Part of a small language model's weights.
Training: a variant of Adam for these matrices, 554M tokens, 12123 steps.
MLP neurons of a small language model. Each row is named by its layer, matrix (up: input weights; down: output weights) and neuron, and shows model dimensions 496-623. Each number is 200 + 20 x the weight over its row's rms, rounded and kept within 0 to 999.
After each neuron's rows, "fires before" lists the tokens most often just after its 100 highest values on Wikipedia text that the model never trained on. A number after a token or word is its count.

L2.up1530,192,218,214,185,215,206,216,190,264,166,214,193,188,212,212,178,195,184,203,188,194,159,222,210,202,192,188,175,202,179,218,206,208,236,182,224,201,164,228,211,171,181,239,196,188,216,216,212,182,198,213,142,205,204,197,231,191,223,189,207,168,194,194,248,206,202,185,181,226,171,174,195,193,187,196,203,201,205,205,189,220,209,227,195,171,188,214,174,231,232,182,203,213,220,182,205,177,173,199,169,201,183,220,188,219,197,199,215,192,152,201,195,206,229,181,181,186,215,228,192,175,242,182,203,196,239,203,197
L2.down1530,198,199,209,197,195,207,233,214,199,200,199,229,188,234,227,197,170,209,193,180,189,194,244,207,213,175,208,199,178,184,207,220,234,175,168,201,220,164,175,211,196,186,209,154,214,206,205,173,204,230,229,204,226,243,202,177,217,182,186,214,189,167,166,172,180,196,193,208,203,179,213,183,160,193,204,220,214,175,193,230,206,193,186,234,221,171,202,197,209,185,222,211,186,188,192,213,232,240,197,214,216,224,215,221,255,167,208,192,186,225,176,234,195,218,164,237,221,213,259,187,207,203,155,215,204,206,205,209
fires before: "-" 50, ":" 4, " to" 4

L2.up2608,196,224,206,218,183,197,199,212,181,175,202,205,210,201,188,199,190,213,152,149,191,189,209,202,227,202,179,194,202,189,211,174,207,190,164,238,205,202,230,179,187,212,196,237,218,210,195,246,212,209,214,186,215,196,196,168,220,201,181,195,216,203,205,215,244,138,174,243,196,211,192,238,180,230,205,172,206,233,213,186,199,237,206,177,196,209,183,203,206,199,204,208,215,200,170,183,175,189,223,213,240,206,192,197,197,222,195,233,178,192,208,216,207,186,214,196,212,211,186,206,182,185,161,179,196,221,193,187
L2.down2608,187,198,214,246,224,190,209,247,199,225,191,185,156,204,202,216,165,168,175,187,175,234,238,196,207,222,198,195,197,228,207,195,194,220,166,162,178,169,207,202,222,195,211,210,204,190,222,192,231,208,206,238,188,219,182,211,223,189,244,213,173,191,239,163,172,187,229,202,218,208,189,203,184,216,181,217,191,200,213,215,207,198,190,199,203,190,176,255,218,213,225,215,183,157,181,204,163,180,209,169,190,221,221,185,208,205,206,240,207,174,161,215,196,206,230,183,213,200,171,206,202,255,183,201,210,189,188,238
fires before: "6" 24, "7" 13, "2" 11, "8" 10, "4" 8, "1" 8

L2.up2272,193,189,185,196,195,220,217,214,204,202,253,177,229,234,178,212,209,220,179,193,222,210,219,214,210,226,230,189,173,160,196,159,221,194,209,195,212,194,181,189,206,184,206,210,213,206,197,218,229,188,170,175,165,235,234,150,221,250,240,190,185,164,201,233,175,194,208,178,190,203,206,234,200,185,174,204,229,194,224,185,184,187,186,164,231,171,238,184,181,225,209,225,230,223,190,185,184,230,181,199,197,243,200,185,176,213,203,227,212,199,197,197,177,207,221,178,211,183,222,226,209,210,192,164,177,173,215,192
L2.down2272,174,163,248,183,222,209,185,209,217,244,199,234,209,222,196,176,177,203,170,208,221,213,211,222,197,189,196,206,185,210,221,169,233,185,197,227,222,162,208,179,198,166,216,260,226,232,186,169,234,203,201,219,212,160,184,183,190,203,240,198,212,194,191,248,195,198,177,191,217,186,168,183,174,191,215,241,185,168,198,196,219,217,254,175,221,216,193,205,188,210,196,158,224,205,164,211,205,192,168,186,185,169,237,171,179,232,205,215,188,189,236,213,241,167,218,241,202,185,212,203,194,203,213,195,214,223,194,199
fires before: "5" 30, "6" 24, "7" 6, " " 4

L2.up1711,188,172,192,213,185,194,200,199,198,194,186,194,205,188,208,206,179,178,198,196,176,211,220,203,193,175,201,191,187,194,191,252,230,173,166,207,201,190,218,188,218,223,216,240,195,216,229,197,237,215,190,202,195,193,185,167,212,208,208,163,190,188,196,203,209,201,174,222,201,208,207,238,235,192,185,212,195,175,216,231,202,217,232,179,203,206,230,198,252,219,189,228,211,205,174,166,194,215,233,221,209,194,183,212,182,210,218,221,177,176,185,185,186,192,202,238,226,215,188,198,180,164,179,173,190,209,177,180
L2.down1711,143,198,214,202,232,209,190,200,192,211,177,204,158,176,206,215,184,207,192,171,198,231,204,209,182,196,211,179,203,226,214,203,230,173,161,191,226,209,204,201,210,199,223,175,215,220,198,191,200,195,197,204,187,187,183,223,235,227,230,197,167,202,240,169,204,200,204,185,231,196,179,223,193,186,210,237,182,202,215,197,206,199,234,177,228,196,192,224,193,225,212,220,204,203,163,202,207,249,195,164,224,236,202,200,175,221,230,209,190,199,210,228,200,202,225,203,183,173,179,224,188,196,239,220,185,202,194,205
fires before: "6" 33, "7" 15, "5" 12

L2.up1720,201,176,203,188,198,212,183,219,233,180,181,229,172,158,178,196,186,175,210,193,192,163,181,198,223,170,216,228,201,183,235,208,197,197,203,201,223,200,210,190,192,197,173,202,209,155,187,197,191,198,201,170,164,213,177,209,208,183,203,215,239,209,159,196,205,195,223,215,170,220,195,197,214,205,186,207,171,221,194,182,196,183,223,220,194,204,186,170,210,245,231,205,206,206,209,210,200,177,204,207,176,168,186,180,211,227,170,188,202,207,198,219,205,216,178,214,232,202,172,187,153,201,205,170,218,211,207,197
L2.down1720,208,200,183,182,229,188,223,224,214,196,146,215,221,189,208,237,186,191,191,206,191,227,193,207,180,204,204,190,174,196,190,183,177,217,172,206,205,211,208,204,188,179,187,162,227,213,138,226,194,188,219,225,191,154,198,190,187,215,208,200,238,228,198,163,214,180,204,204,203,204,211,201,223,171,203,170,189,196,206,218,184,201,178,191,193,243,224,185,176,210,210,235,229,223,225,183,193,179,177,210,176,189,176,217,210,184,190,215,200,207,194,227,183,165,189,194,229,205,202,212,226,203,237,226,222,214,198,173
fires before: "," 56, "." 11

L2.up898,195,190,210,231,226,203,187,197,210,186,213,168,197,181,190,205,202,187,176,182,200,217,211,184,184,164,199,199,184,179,191,229,175,220,206,218,221,188,200,227,218,191,187,216,217,196,240,208,221,165,196,171,166,174,187,192,257,157,197,174,228,196,203,178,203,194,191,212,207,196,202,229,208,182,205,209,205,257,209,193,209,190,220,230,189,179,223,198,214,219,191,181,219,202,194,207,208,207,197,215,232,200,208,179,216,232,208,240,198,209,199,226,195,232,191,198,238,219,200,188,181,194,207,195,185,218,174,192
L2.down898,156,223,210,183,206,199,248,192,185,185,226,200,193,224,199,206,218,198,189,217,209,183,185,184,201,187,192,156,212,220,197,239,222,182,150,236,193,214,203,209,190,222,231,213,242,194,215,197,185,190,193,216,168,205,204,222,184,200,231,227,221,229,244,218,213,217,192,193,206,194,214,207,224,189,197,218,192,199,203,195,248,196,216,202,187,232,172,235,193,249,195,200,187,189,173,186,225,168,183,214,239,246,182,190,225,197,209,223,188,202,195,191,214,200,181,189,214,171,168,189,218,196,245,215,165,221,214,180
fires before: "4" 20, "3" 12, "6" 8, "5" 8, "7" 5

L2.up2601,214,215,227,222,204,228,190,214,207,196,218,185,174,184,197,200,169,208,183,173,194,228,215,173,202,219,190,204,164,196,203,239,198,203,206,193,210,201,174,195,174,233,229,175,185,228,192,190,214,203,213,208,225,211,180,175,180,191,169,205,233,167,188,201,163,222,207,182,205,196,215,171,170,183,217,189,168,199,227,175,245,204,199,194,205,223,205,235,211,187,197,206,193,202,172,177,209,214,180,227,185,197,174,247,228,205,228,182,199,180,209,212,201,201,232,207,178,188,237,212,204,208,173,177,200,196,205,181
L2.down2601,147,228,218,176,199,188,158,176,219,192,223,212,199,145,248,236,205,183,229,199,183,192,200,201,223,192,195,212,218,200,168,167,207,198,204,210,171,237,185,209,224,169,155,193,231,211,219,185,203,183,186,204,183,214,228,228,190,205,191,188,174,175,208,225,193,194,226,229,220,167,192,193,198,159,211,208,205,172,214,195,244,215,198,193,206,222,195,194,204,158,252,202,186,171,202,245,211,222,214,235,210,218,183,180,205,228,198,197,194,235,201,195,193,203,214,211,174,186,198,207,206,217,186,221,170,218,197,225
fires before: "-" 50, "In" 6, "==" 6

L2.up1736,205,243,168,177,182,188,190,160,183,211,172,224,184,211,234,220,209,174,189,187,222,231,191,175,246,181,189,207,191,217,189,212,250,215,211,168,164,219,191,196,211,195,238,170,220,177,202,198,221,218,182,173,158,178,204,195,227,207,236,187,212,168,200,212,209,208,210,238,199,187,197,192,205,212,179,223,165,213,173,199,197,227,204,211,220,184,189,191,200,208,216,185,180,216,214,193,192,217,190,209,198,217,197,179,200,248,191,219,197,204,199,216,206,175,209,191,217,253,193,185,222,198,208,200,186,196,196,192
L2.down1736,235,183,198,183,188,210,212,177,198,210,189,183,195,211,214,178,204,194,212,175,190,233,222,221,209,197,178,211,217,185,176,204,236,183,219,190,218,227,182,231,196,196,192,164,186,176,164,217,217,216,172,183,200,178,166,226,227,213,183,196,213,197,205,227,202,209,194,184,208,190,182,183,203,198,179,198,207,205,172,195,190,201,198,221,211,190,163,204,192,206,196,232,202,239,249,202,196,198,215,193,212,199,186,221,213,206,161,180,202,245,231,166,236,204,213,202,223,194,209,176,236,207,193,202,153,191,211,242
fires before: " to" 33, " in" 11, " for" 9, " by" 8, " as" 5

L2.up2133,203,225,173,239,173,208,202,157,205,217,202,199,170,179,191,227,190,181,187,176,209,203,153,197,185,206,195,223,186,170,224,195,206,219,239,176,197,237,233,208,202,205,216,190,209,183,200,203,175,207,196,182,207,190,197,170,196,197,159,185,242,171,217,210,216,195,179,221,184,187,170,212,198,196,204,168,196,203,183,211,176,179,243,208,218,186,226,240,174,195,235,237,151,184,160,196,210,177,216,215,222,200,199,145,237,221,186,173,202,205,178,235,169,197,213,252,178,177,214,198,185,197,218,219,190,198,215,190
L2.down2133,219,195,157,170,160,178,187,182,190,200,245,208,240,251,162,218,189,206,206,194,211,219,184,209,218,223,176,188,167,187,205,164,182,189,212,222,181,208,210,217,194,199,216,209,191,184,204,207,152,158,182,183,202,212,208,189,213,217,148,190,202,163,181,210,195,197,216,206,182,171,169,209,230,229,227,231,225,176,197,224,200,182,216,202,211,216,207,196,221,191,213,212,214,211,196,170,165,206,192,236,206,207,191,160,197,189,184,221,198,212,209,213,186,201,175,178,196,180,202,205,179,225,193,208,185,207,224,199
fires before: " the" 29, " that" 14, " he" 5, " \"" 5, " it" 4

L2.up243,206,197,200,187,232,192,185,230,222,172,209,187,233,178,196,207,215,251,204,206,219,193,179,153,227,174,206,200,200,174,216,188,254,184,201,229,168,201,210,203,185,220,224,208,197,205,203,199,189,234,217,224,155,219,189,175,187,194,217,198,192,192,203,203,212,204,169,209,226,183,211,208,207,224,204,187,173,190,206,220,195,218,190,191,200,202,216,214,237,230,217,205,202,196,205,165,169,211,213,191,243,229,217,180,176,249,212,193,191,196,162,198,192,214,179,209,209,176,215,213,183,184,206,180,184,209,211,184
L2.down243,168,206,225,215,233,184,180,205,220,182,196,212,211,193,216,231,189,208,217,204,206,206,215,167,176,222,205,196,215,201,202,158,218,214,211,208,228,196,186,184,217,194,200,161,211,193,214,147,222,188,181,164,212,196,172,224,188,196,248,173,197,150,220,203,201,222,195,183,222,181,226,171,174,214,183,223,188,183,197,198,201,211,204,171,190,164,183,192,137,186,237,195,224,171,174,243,207,216,231,179,206,183,231,189,179,226,268,147,210,208,199,175,170,213,192,198,187,198,199,190,203,196,205,182,186,203,205,213
fires before: "5" 18, "6" 15, "r" 11, "+" 9, "1" 8, "rant" 6

L2.up2314,252,227,182,206,181,220,189,224,188,215,214,188,185,220,184,198,197,188,186,203,200,197,214,182,214,220,212,189,201,190,216,210,183,191,225,177,218,189,221,145,158,195,205,252,187,190,187,219,229,213,195,192,243,195,212,193,229,210,210,228,232,200,211,209,246,215,190,226,206,197,208,141,220,221,188,205,191,228,187,185,200,201,199,219,216,187,208,183,168,220,206,232,179,212,191,205,197,167,175,184,232,256,228,199,197,182,205,223,224,207,226,146,171,179,200,187,197,202,209,196,178,207,243,217,221,179,194,169
L2.down2314,168,208,189,230,198,201,195,199,162,214,231,205,197,154,171,180,212,190,169,186,154,190,224,183,173,210,234,203,182,197,216,209,225,209,201,206,234,210,181,219,203,202,203,207,165,190,201,217,221,229,232,181,208,208,207,209,214,213,164,204,193,220,163,233,191,224,191,179,223,239,169,174,224,188,189,213,197,200,174,204,184,222,220,202,192,209,189,199,200,199,196,230,202,234,220,199,206,190,248,206,196,224,163,216,222,184,209,213,195,172,212,199,199,226,191,206,189,211,224,182,205,224,223,186,206,179,203,185
fires before: "===" 31, "==" 22, " " 6, "=" 4

L2.up1772,186,166,218,209,206,151,184,192,181,189,188,188,163,190,177,189,159,207,223,172,214,207,204,195,225,161,215,199,184,188,235,220,231,192,190,178,196,225,206,169,215,210,189,169,165,195,184,199,195,197,202,177,198,198,244,174,184,167,198,164,228,175,203,196,199,212,207,221,189,185,211,196,199,214,167,208,207,234,132,206,224,186,187,220,192,189,223,183,217,222,179,199,163,203,200,184,203,196,218,221,204,181,211,193,218,210,185,203,217,195,195,193,202,202,174,215,202,178,197,218,183,236,187,207,156,231,214,192
L2.down1772,190,216,202,139,210,209,198,205,219,257,191,234,164,221,240,202,171,177,189,188,176,182,157,148,198,261,183,202,210,198,196,192,201,191,213,210,190,225,205,204,182,208,166,190,245,236,212,215,188,190,182,208,222,205,211,186,198,230,186,221,198,211,192,198,164,207,228,178,218,178,238,196,198,189,206,178,183,177,201,239,187,154,211,199,216,198,192,196,176,191,209,170,181,211,194,174,150,224,226,238,177,233,209,189,183,192,185,218,180,176,179,159,199,194,223,205,220,170,200,212,215,174,206,225,204,226,205,239
fires before: "," 33, " of" 17

L2.up2097,232,196,211,166,200,167,204,170,221,201,204,185,187,192,193,216,222,167,204,165,229,217,240,197,182,200,200,192,200,235,181,191,197,216,213,220,197,202,185,143,165,177,193,187,202,204,205,197,203,225,229,217,186,195,237,191,221,207,206,190,211,208,188,224,212,210,194,188,203,197,208,158,221,192,199,180,243,216,179,179,202,214,181,192,213,215,203,174,181,188,168,173,182,205,191,207,189,194,235,186,227,204,162,208,205,162,220,235,182,173,229,175,198,233,185,160,194,218,211,228,201,218,169,196,200,207,234,163
L2.down2097,207,174,194,178,184,197,171,199,232,170,231,191,177,142,218,219,206,210,180,194,204,176,192,209,215,175,208,212,189,184,204,201,209,193,205,209,225,212,233,217,247,240,192,189,204,182,199,215,168,201,221,205,176,221,205,164,190,195,195,184,186,187,174,188,193,228,223,195,209,209,224,226,167,179,210,148,176,187,203,204,145,196,217,223,183,197,215,214,205,173,194,248,215,201,199,219,179,206,232,205,230,202,210,222,166,193,174,173,222,191,191,219,210,225,175,197,207,194,208,198,187,195,199,202,207,223,219,210
fires before: " " 26, ";" 14, " |" 7, "+" 6, ":" 5

L2.up2422,201,207,189,206,188,248,183,186,199,206,172,180,184,200,207,237,214,184,190,208,219,197,171,191,203,202,195,189,196,182,165,191,202,193,237,243,219,232,163,205,214,189,188,199,216,228,235,219,206,205,186,181,176,197,200,211,195,204,222,166,224,211,170,204,161,203,194,203,205,205,187,187,179,203,198,211,207,210,181,216,155,193,205,230,234,185,216,216,206,222,192,185,183,226,185,208,216,204,181,196,207,193,192,212,190,237,203,193,211,192,233,211,166,244,214,159,211,192,200,191,231,206,222,204,202,198,214,188
L2.down2422,223,225,186,221,211,192,200,201,202,193,241,172,193,179,213,198,186,211,201,203,177,197,195,184,185,170,180,179,220,172,190,210,221,219,210,204,197,204,179,213,174,186,215,194,197,240,230,170,202,219,213,170,188,181,199,204,219,216,218,189,219,198,186,199,197,181,192,212,195,174,236,201,209,201,199,223,214,190,197,175,187,219,201,162,203,175,186,203,216,210,234,241,203,206,204,204,194,184,214,166,219,175,194,209,198,217,193,177,225,189,199,190,212,225,165,199,187,171,204,198,214,213,212,192,190,160,229,195
fires before: "4" 28, "5" 27, "0" 4

L2.up1807,228,162,194,181,215,208,212,219,199,197,201,187,194,231,190,188,221,204,151,193,207,189,206,219,169,189,195,182,192,187,170,205,203,196,203,223,217,212,205,175,191,184,208,186,212,201,211,236,220,229,192,210,218,200,217,184,237,190,177,189,237,169,205,218,212,194,192,190,190,173,216,186,213,186,238,203,235,229,189,166,236,185,201,192,235,205,239,201,187,225,186,200,218,214,183,164,206,216,226,212,210,196,196,240,183,242,209,184,180,182,140,225,188,206,217,181,199,237,209,197,193,209,214,165,175,207,205,203
L2.down1807,211,179,198,233,215,207,225,176,163,203,189,192,179,174,209,193,209,204,177,192,232,179,197,202,215,215,228,201,161,185,188,190,221,175,214,198,220,216,177,194,229,192,176,178,206,208,181,167,200,202,209,194,196,208,226,225,223,207,233,188,219,219,185,216,178,203,209,217,183,192,231,171,187,169,196,210,191,218,180,198,237,171,181,177,221,202,201,205,210,207,180,205,203,224,198,229,205,208,205,191,243,218,220,204,212,197,196,155,160,201,187,181,201,208,214,220,155,186,211,153,163,242,170,168,217,218,203,217
fires before: " " 28, " |" 17, " career" 4, "st" 4

L2.up1167,200,234,211,213,203,174,185,212,192,186,185,196,195,217,228,227,221,188,215,188,171,210,217,155,212,200,180,181,163,200,226,210,190,181,234,197,206,226,154,198,198,196,205,203,224,214,202,211,213,197,172,185,217,201,224,159,173,166,218,172,209,186,153,202,200,209,234,196,204,202,173,206,239,209,177,218,222,173,193,208,225,176,216,249,232,211,204,181,219,200,180,183,213,186,189,195,185,233,188,195,214,220,182,201,204,215,225,215,197,166,182,170,199,225,175,208,210,171,198,214,197,189,205,191,198,206,199,187
L2.down1167,200,204,215,210,200,198,189,153,168,207,205,198,176,176,204,193,194,183,159,184,211,196,202,215,198,195,195,193,223,195,224,214,207,195,175,213,176,206,153,198,216,172,231,215,200,198,184,153,192,208,179,179,180,191,187,217,240,215,205,213,172,191,198,177,179,220,232,188,181,193,203,227,196,231,190,198,203,160,209,218,214,213,203,194,206,174,184,220,216,211,186,203,180,211,191,199,189,219,190,191,186,213,219,156,250,228,161,210,195,185,195,229,238,187,181,223,168,236,168,209,190,221,191,216,209,145,203,222
fires before: "2" 49, "-" 19, "1" 13

L2.up2152,201,220,193,150,164,217,210,191,181,165,204,226,195,202,199,200,164,234,164,165,170,181,232,195,231,230,193,219,217,166,219,193,148,182,198,209,205,179,216,185,169,192,202,196,211,198,187,187,213,182,218,156,235,239,223,172,162,199,204,210,238,211,151,199,230,192,214,230,218,215,165,217,173,203,218,194,156,214,222,204,210,205,232,186,190,163,208,245,203,217,175,218,201,201,213,170,211,220,176,209,211,228,207,184,222,195,193,187,196,205,200,218,196,208,222,213,225,198,238,201,196,194,205,173,220,164,190,218
L2.down2152,189,205,176,199,185,200,211,222,197,231,215,184,204,173,199,189,210,208,178,185,184,211,193,182,198,194,205,183,186,220,181,217,205,205,191,216,164,220,190,203,194,197,215,222,232,178,206,239,226,183,175,187,166,206,193,220,205,218,209,173,154,205,210,191,163,209,190,166,199,194,217,210,181,181,204,214,203,213,190,211,203,215,219,215,209,193,199,186,193,197,199,163,167,196,210,205,183,201,197,222,164,207,194,207,189,239,222,159,189,186,216,188,179,200,167,200,190,201,189,173,237,185,181,183,190,205,201,198
fires before: "1" 26, "2" 22, " " 10, "|" 7, "-" 5

L2.up631,205,198,218,191,183,184,221,190,216,187,192,228,187,196,176,217,169,204,223,186,170,186,213,191,208,205,183,194,208,178,246,195,219,210,203,208,210,223,255,215,173,209,193,209,226,165,186,211,231,167,162,205,191,212,197,197,211,215,184,205,217,207,183,213,212,243,235,183,197,191,179,209,199,192,217,188,161,210,198,228,184,163,241,175,197,194,211,246,213,223,215,199,211,175,215,194,224,177,192,192,182,207,212,189,241,237,200,174,209,196,180,236,221,197,206,224,187,221,219,191,213,180,193,183,209,175,198,207
L2.down631,206,162,159,204,187,172,187,222,209,164,214,205,241,192,174,164,208,203,187,215,187,182,227,220,212,181,218,184,204,206,201,194,171,183,186,213,218,206,224,193,203,196,177,172,193,182,226,217,183,192,211,169,185,201,195,156,176,189,163,205,209,184,210,164,200,258,224,194,186,238,207,247,205,185,214,219,201,185,184,208,193,205,191,165,177,191,213,204,208,191,165,222,188,181,192,201,183,187,199,203,216,206,222,189,201,198,156,203,235,176,179,226,210,176,184,193,182,206,189,186,192,178,200,198,205,171,191,196
fires before: " " 43, " that" 9, " Telugu" 4

L2.up1886,203,165,186,180,229,180,202,184,207,193,211,215,191,217,214,195,192,212,205,173,226,198,245,207,215,205,192,245,226,186,228,195,232,235,227,176,180,218,197,189,208,177,205,225,192,217,175,209,224,202,210,217,197,174,213,196,206,211,214,222,214,205,244,203,196,183,184,182,200,170,162,163,215,217,155,212,189,162,206,177,236,210,189,216,196,186,189,192,162,200,220,165,204,209,229,228,206,220,216,158,161,178,206,177,191,200,264,176,161,183,220,209,180,206,206,149,165,188,192,234,212,250,198,193,203,210,175,178
L2.down1886,188,186,191,184,214,167,189,237,235,172,197,208,215,210,212,174,157,230,219,191,184,150,197,217,202,202,195,222,177,188,175,201,176,219,184,198,188,199,200,185,208,216,181,198,182,195,243,228,162,198,228,214,232,236,224,186,202,217,192,218,195,185,212,169,213,194,215,200,203,193,199,218,189,209,191,184,203,186,218,206,174,200,164,222,210,190,213,184,183,182,214,201,199,199,214,200,204,201,167,177,198,211,193,186,195,242,237,174,213,185,205,174,218,186,171,213,196,181,206,160,232,258,183,189,215,203,216,180
fires before: " |" 45, " |\n" 14, " " 12, " (" 11

L2.up2411,273,192,204,174,178,195,196,182,189,208,177,195,189,178,209,185,186,204,228,178,207,185,241,194,203,193,222,215,208,221,185,213,190,201,231,205,197,216,185,205,192,195,228,223,201,197,188,180,197,225,194,233,232,190,193,238,190,196,194,198,180,200,176,206,201,199,217,211,220,170,209,174,190,213,209,206,235,191,159,196,200,209,194,208,236,169,230,206,193,199,170,179,174,152,212,171,213,224,198,230,184,208,206,201,178,195,232,211,223,173,183,196,178,238,169,227,206,190,214,226,215,211,188,223,195,189,189,180
L2.down2411,223,196,222,195,228,208,168,191,189,215,185,193,167,204,191,226,165,186,176,199,201,172,205,230,198,216,213,219,213,226,181,196,222,206,207,222,168,202,191,205,202,183,205,214,201,204,199,177,181,190,187,246,208,197,178,199,216,235,224,235,183,200,190,184,190,180,200,230,158,168,202,214,195,191,186,213,214,166,233,210,196,194,182,240,210,168,217,207,218,191,225,203,162,178,235,190,210,191,189,212,193,202,217,199,238,216,202,213,206,192,179,224,215,212,192,219,215,210,216,201,217,210,175,193,192,174,202,222
fires before: "-" 79, "|" 10

L2.up2795,223,214,216,198,201,219,196,177,224,233,203,194,182,179,215,193,201,175,172,196,231,204,229,165,196,210,187,209,182,219,166,179,186,233,212,220,210,188,216,226,203,180,230,192,238,217,176,252,228,217,190,171,186,213,208,189,191,221,223,222,189,194,195,191,197,182,244,228,230,200,180,225,169,220,216,232,149,194,181,209,211,184,182,220,210,191,192,210,194,216,204,177,188,238,183,208,225,204,225,182,182,196,173,200,233,225,204,207,196,211,215,197,200,207,173,204,196,197,219,202,231,209,179,206,181,204,207,195
L2.down2795,179,219,187,178,230,164,227,191,213,223,172,195,152,159,243,215,218,196,213,207,221,244,209,208,222,199,177,198,229,204,219,207,205,180,189,244,226,178,165,194,187,193,162,202,227,210,134,206,197,189,181,199,192,179,199,203,245,197,193,207,183,186,206,203,225,198,210,189,202,226,190,193,146,188,203,231,149,197,187,219,226,198,202,233,174,195,188,205,187,229,194,208,204,202,197,234,205,181,222,206,180,202,189,190,196,189,197,196,184,211,223,222,219,206,194,188,206,214,171,183,217,182,195,213,223,223,196,240
fires before: " to" 31, " with" 8, " in" 7, " the" 7, " not" 4

L2.up594,189,213,182,184,178,189,230,197,220,196,237,205,200,220,176,195,184,191,180,171,183,232,237,240,172,227,191,202,188,136,192,189,204,251,184,166,212,229,236,187,182,204,197,218,236,190,190,185,228,204,162,191,202,228,189,210,190,219,161,206,199,213,179,179,193,191,188,187,202,206,180,205,210,212,193,193,178,209,190,165,216,178,206,236,193,192,185,212,201,211,228,225,201,217,175,204,233,165,181,217,205,178,213,179,224,255,184,215,228,229,206,231,210,174,228,200,147,216,201,218,172,201,195,213,214,185,213,198
L2.down594,195,189,220,198,221,191,201,208,233,178,202,220,213,199,171,192,178,195,182,186,177,192,204,204,205,226,239,221,205,218,226,203,190,204,178,208,201,250,200,196,215,165,188,177,193,230,203,177,200,190,219,213,183,212,194,195,213,207,162,203,206,190,197,186,216,250,198,185,184,215,235,206,215,175,209,212,214,164,197,206,223,193,188,194,201,183,228,184,195,207,195,201,211,183,208,193,214,186,215,186,227,201,205,186,216,165,149,237,193,225,164,176,212,168,212,238,177,204,219,235,177,221,208,193,207,217,203,217
fires before: " " 49, " -" 6

L2.up1356,180,184,188,185,198,229,178,201,194,181,197,170,198,174,203,238,229,178,176,192,236,220,178,163,191,202,199,233,244,170,170,191,208,215,234,210,171,232,205,200,189,188,232,186,205,217,240,199,186,225,216,160,174,171,257,175,233,181,208,185,217,177,227,188,216,179,211,212,193,208,188,212,183,210,222,244,235,249,182,180,203,186,216,213,223,204,206,247,185,221,188,193,232,210,207,215,185,207,192,177,220,203,199,189,179,216,239,220,203,186,183,205,163,223,184,183,221,206,195,208,179,191,217,215,185,193,216,180
L2.down1356,184,194,206,211,212,215,173,231,162,183,192,181,173,239,188,218,209,179,192,204,185,228,238,190,189,205,196,205,196,146,213,192,212,249,208,196,185,203,206,178,177,183,199,218,197,207,199,181,195,198,202,197,210,186,211,190,201,235,221,180,212,219,177,150,199,197,247,177,216,218,237,184,232,239,185,212,196,208,222,158,197,162,178,234,196,188,214,232,211,204,216,202,217,169,207,181,170,182,184,209,232,199,181,194,158,220,197,176,212,206,216,169,222,231,209,196,190,199,192,223,208,212,208,201,220,197,207,169
fires before: "4" 30, "5" 28, "7" 5, "6" 4

L2.up3061,196,228,193,179,214,198,188,201,204,196,187,206,208,203,226,218,183,208,199,198,167,193,202,188,223,212,204,224,213,196,214,195,211,195,231,174,186,230,220,175,189,208,212,213,207,181,228,202,217,198,159,214,214,217,204,215,186,214,203,210,172,200,199,206,214,233,217,192,249,196,207,211,196,195,265,193,216,206,198,214,228,168,195,213,235,212,219,214,230,201,198,195,216,211,227,182,193,190,198,215,188,217,187,222,203,190,222,220,162,213,178,206,205,198,224,210,159,194,244,214,202,200,229,185,254,209,191,211
L2.down3061,171,191,214,216,188,189,196,243,232,190,186,210,217,219,180,195,206,203,193,194,184,184,219,184,194,195,193,199,185,213,205,198,231,185,188,216,219,233,207,200,224,203,181,190,197,214,171,212,192,173,222,215,215,207,188,176,170,227,230,217,182,196,206,221,197,207,171,211,209,170,165,201,174,202,187,194,182,212,215,213,183,196,239,211,199,218,197,182,213,172,201,209,220,174,222,188,209,198,204,209,205,188,226,200,196,212,192,178,216,215,235,197,214,199,200,211,200,234,180,211,195,245,181,155,203,204,184,226
fires before: " " 52, " ." 9, " |" 6, "9" 4

L2.up1430,225,218,248,191,216,176,180,216,203,177,220,206,197,214,182,178,194,162,194,178,182,178,192,210,250,237,170,196,177,205,196,244,215,221,189,202,237,216,211,185,162,181,196,234,188,201,180,239,251,216,195,187,188,209,219,189,227,232,178,202,215,199,174,207,196,207,217,194,245,221,199,211,185,200,197,226,195,218,191,194,201,219,203,201,209,185,197,158,169,210,166,185,198,194,199,176,192,196,190,216,190,189,171,195,211,199,220,211,150,166,212,190,195,213,216,222,205,240,193,205,187,236,200,227,183,164,186,196
L2.down1430,195,227,190,157,200,180,196,230,217,190,200,195,193,173,207,172,208,181,227,183,215,224,177,197,205,173,196,187,201,226,184,171,214,166,221,207,185,197,200,209,206,210,195,190,157,200,219,222,210,192,225,184,212,205,202,188,168,166,256,196,194,220,188,199,191,217,177,205,206,230,198,189,200,185,192,188,163,197,163,165,219,226,194,210,178,209,192,216,209,193,186,230,216,182,176,215,213,187,208,208,266,211,222,194,243,230,206,188,196,140,203,167,232,205,194,183,194,222,201,210,192,225,193,185,172,185,220,225
fires before: " " 44, ")" 10, "|" 8, " —;" 6, ":" 5